config.yaml
d_model: 512
n_kv_head: 8
vocab_size: 16384
norm_place: "pre"
rope_base: 10000.0
rope_fraction: 0.75
attn_scale: 0.125
init: "normal"
init_std_down: 0.00401
init_out_by_depth: true
grad_clip: 0.5
warmup_steps: 356
decay_fraction: 0.911
train_tokens: 1843000000
dataset: "wikipedia_en"
MLP neurons of a small language model. Each row is named by its layer, matrix (up: input weights; down: output weights) and neuron, and shows model dimensions 341-511. Each number is 500 + 25 x the weight over its row's rms, rounded and kept within 0 to 999. Numbers have three digits each.
Before each neuron's rows is what it responds to, as a language model described it from the Wikipedia text at the highest values.

Description: Indefinite article "an"
L3.up1607:579547473498494501472487493525498509516500517488478526484510490448534517520505530541516494450548481495492489499470518496476486537510513534486498513511511527518483505519517484526466504487528531494476505537520499511545484503508547535509498496526483477476497521486501529516502471501472493497524516518451499460481467478497489512505493513517508496505496478480480496510529495513524483522478487457501521505479497509532539501532493489502494475505524473455528456479481506483484512476507529475511523493490533528478553464510
L3.down1607:514494482473466496498482492505466513498479455544493484496508490515492463519536527474504494498555508539507491498527515481509478489454490532446471528519424474450496521528468511507498513474493482517520533511530539518538504504501479521503509497515500549492515509425498487452498494501505493524495478497502496478496522462528509543437487481508486479518520485504531474491501559562523499504526533460499463495506546533511550467538472503483512479479517532501493458538491504500512528522493509563496484493476494514445526487491

Description: Inside multi-word proper names
L7.up1767:450490464481470488496479471513512525442485469485529481498531525547494508516518471495531512479506522496490472529540468554517495537479475492526479514497526547483538474526522515518500510484526519478485489547515499522540508455516482481512494492535476478458532506501530547486503515465542514483511495521524473540499495504499508486526522463490522496543507480494518500479458505519468471487477529493513497516519479508477491481523518507475496506510503490471510460464452493492465511498535475497472536499499524475514500491494
L7.down1767:538508534558502490538483535510508480574544499509501512501508469469528548527482505496487500511503506471491495500465520445517514499529555515452539443542483476482510531479532501499527518509488478487471505476496512489487486506488509476498489472478529540497516508504509498529510467554469500546489491503493507450489482518467497493472477497463459508470527484471528470484533457512513562468502543501465488547492492476503501527490507485521548522500493497518472505519560489514532500517476530528498486496526482481467505522493

Description: Nationality adjectives, connectives
L3.up2034:487536516504480508504512510485507527491488461500504508502547546488462513496513508533484485539504522505502523550512473544482506488485500427509489506506462514466479557469493482477478479526466467436518521509498543493527495505470507501505497499522463517514532522492469497478526466539543524479485491474488464483495491527487469466518501465501563506484464507512465468514463488474531498490503515497513522493472497507504547471496461535496524441552533451486523510505484511504507477459497513531494524530525504511526506500530
L3.down2034:524471512526493514504481509485527493505495453500535516455505471529487492518540480500493508460489478530517485506549520498504497456529470474480489512519560529517482515486546514506501527489479503477463487553556534453474511472504497517483521473511465485516485485538455444524514518460511492516496536464504461496490481525478490500490479488496523538492529496497546519496475468465509465492492505505456525537484467460501516488469492514523495514497478466487522476518530552527515524488538506507495472477517467470521519511488

Description: Proper-name word completions
L3.up755:481566480506460496490517544493506457500523487486508499532539485490475481511479421503493494497524493498526429519525482489433505541471490506494466521479550497511496531494510495510551469524487523504501461524486453519495503508455479505464491496531511522499503503480489516532487485482514502490499565524554498540503501507503524503510520489480510483535452493504536495565481527527468498491492518498510460466560537518493514490467523504520505512487512480470491487531490504470523518473495538504494497510517503506515500501504
L3.down755:523575492513481514457499473484466469491444507510501515485535542495507493457499538510508471524500538550486478532480524501463466479489479509529497500504515516473524498527475516460504473452506498484494515524496474537494485478566497525519545483526508507465530486489485513559496545477502521509529473494495416443484510495509482520524500476492485520468513479539476519487506472486508516488511523469497529531546469495481448520519537499465464506523515525497481499548505544478432495521513500500478472511494498472489484508484

Description: Slot before personal name
L7.up1682:486530555507490481476495504453502471472493546493550515488481516513497520466474491480546516508515527484518525501531473542514499500445498453544506521476494480489446518487496485478470487498481513476475530522507511480484488516465465518461524486553481481474518491473494509522502487493511546472474523554479474514510486492547523491500507480518551513547513494491469458517512512492482492449493489544498485494490512513503528480538550498512510528533462507496502506464499442477533544516518550528490547518525503488492512536521
L7.down1682:508557480492512520510472525537461483495498505480493529458508509537528510517501516516486468536503484513504492534522492511484487507486505521532488495478468530497493513519481515516522513514490516457516583525551502486450496477489495524460488482504487528468513514455471478521505534452530542471511509497459491499567530486488497518517482497472552493521511479514465467518513497510506495503489510483466484499490478464514509489509508499513509497459492479485483468492518565497493517497510498495500492478506448468465446529498

Description: Entry descriptor field start
L6.up1681:499498548508448471512539479528521502490511536511529498506545516502512504506545523497507510489465489474480504503462474498475483492444462503489509529540495490528488502541488510525462521516498472508516536527505540492507514476516485497466581483469473508529522520500481490502490477493478479524480533490488491444508490493493541475520536505512490500520494536504491505516459530499498484530519498525519514454466533473450474493555478488437473473494481509494465445448536491494488509512562534500497472513509488448508513541545
L6.down1681:448510493502528534511488542476449490487496493473523467513508522454528546464525538493521474488510571446486512509503473473493490498521515490486495497531500521494514503485546501474537475473484490482539498493498482491520516486501476527551466526481504564502466487519546497470524511508513511492474519499492528525490452517488481529561448494528522475496477503514475455511466469473504496491487538481497482553518487526490491482482512481545503516488510515488503525554481510520492531522482471478481477481508523531517503498481

Description: Final piece of names
L6.up1227:488508519485533483511497519479518487479520557503514468529523489546470461484516474491492448506480475481508484520497526536535500551462456486535470474475478547545500482523524482484518511491521537491497484503489502498510476453466507509489486488506507505512474490455520483488515487484478520488503518534486466539522454497508472486510501482509502488534473530532487492505542469492504487507523503490509475522485499527448526483477520519463515520485468478464457472506475486481457518487496499503511490496521530482473496502517
L6.down1227:535526501495483480467537492526474470503511498485523463485471517519456514511512500490507519469533502521522477490477513458520479461499469475508487536533547534471513450487471503467511473478542522460538496495463490549512519476520512514530482499483500489480510485477483492510477489508475486506547542505531531510511482506470470500471474476500479440535516504501507503486511492501464516507550523539491500515519515478453514513509510501465504500512478503474542545506476543495534532536522494528503463518522501517509521479464

Description: Next-entry before a person name
L3.up1119:485507525480510448549469508508430496507484523495528532506526461522501493469517499496493502487485543487507496535506487506485506510421554470548515472490477535497510520488501456503485481474514505479536506485524485495495471503498481480493517454508469486478519557494470519502443489486455512513492507489478479480476501509535485577531446500532480490485509502502496478547495527493482515501518529488498450485474476520512478537525523559476494490557482499543448490500477450505473458520517513526500485535484473528453496512443
L3.down1119:525515493524511472483483481508462493467497510509498486488496476520489473529514478492492519526533479505493459486513447536483528506493472467472453483494520527518500510508502512568529507497448503485475499576493494487482475478462494503498494456492492474492454525473479528517436531512487497460502501466473483537543505500470521471507528480537518526514473447485510500520434492512487465543481476462487528514495457513507484477504480514502457483492515470485538497488490517462486515488492518505488527549501482515468507494482

Description: Mid-word fragments before suffixes
L7.up1052:504472469503520518499478507479503555468467479469504533512496487488520464530500518519474491526541517512489532542501486479505487510491546450525486492497517509513473518490517473536494524472450504524493548542481502492520472449499495505528537498553496514501480510506481515502492529483501529498466486488500477501462531498513533539506493509488456499507506485510475512506480488455473498518500528493503468489486475538487533546517491536500461457506501472511507478443516517465493507481489491551518477543549508485500517506545
L7.down1052:497493488522508489523501526544489452504499494528514451544536491480495516486490473503484466510490466533534494536531510514489512493468460490483442487448489555522464522521516520540445454495520536509513521532506488532528454480490542515546494486500490527473530524521546540481509520512491502497498448468486487500485493473506507488472523478492482513534496507443508461512468513487531504501500522490548548452484504465504498499515500497521487526490506521519490517500504485505477541460490511519547515531493514513465464533546

Description: Existential "there"
L3.up477:517520529485491482522521521513544542459524507523462490502517474491511536494496493514468504559530468488465533497540521491488533463493457491479506498470446501521466524485494459524470472504431489509507508493503460507495455502491512458519531464454484474522498480551487523536535501491480516499516515484460505476504489482509479494535525505481498496525492466473491506512492548520507528490493532509486465470503492498521472485507514493495494462503511512523472494539472472498495489500494465518491552474466533502475514564463
L3.down477:483515460512490450491524463521447438467533481497503534532530483531484517493466502524496524522525515521543509431495457478521498487486542518506524476485500492498459504519493467508468466496455489492501471529528506495501504517477544472514517495503482479509532458524496510526490509551487465523518559486457509468542466453514535475470479482507483472515472488542487498489486488527468558477486486442491512487517499498494485507556467473468485475456493523530542490502494513460457511468498517511496511494493527491529515461542

Description: Nationality in list entries
L7.up215:513522499526441515489513498491476521516508515505522534547553471497494528514519539500477500461473536488472466524481470506493486475474544496517470505506495529526450474475503531509504523490501501513472525529479471482486471507497507497513530505510484472514503479525482519505486466480519478473463561508470477488486517479484507556523506466516541524515503493516470542508514464518527471450514539516467493472485462520479513510493520510477544521521511470483466465527463503500458520468551514482486507505481476520480497541478
L7.down215:444502539507535493489496519525494471491474524524525490495466518520479503516480490487492508478509480516502490486480460493461526504503525456471518497501464492488473505466464503486528538500470516499488449559514498469520524492486532523487498529552467483517474503509506472523516540479501517485496483462491557494497497494498506494518473502469518518468503491483553471523480508477529505514518459468475507534534535447519485500466499498547468550498514498505490501488514462508480516468519480454510520517504465539519537467523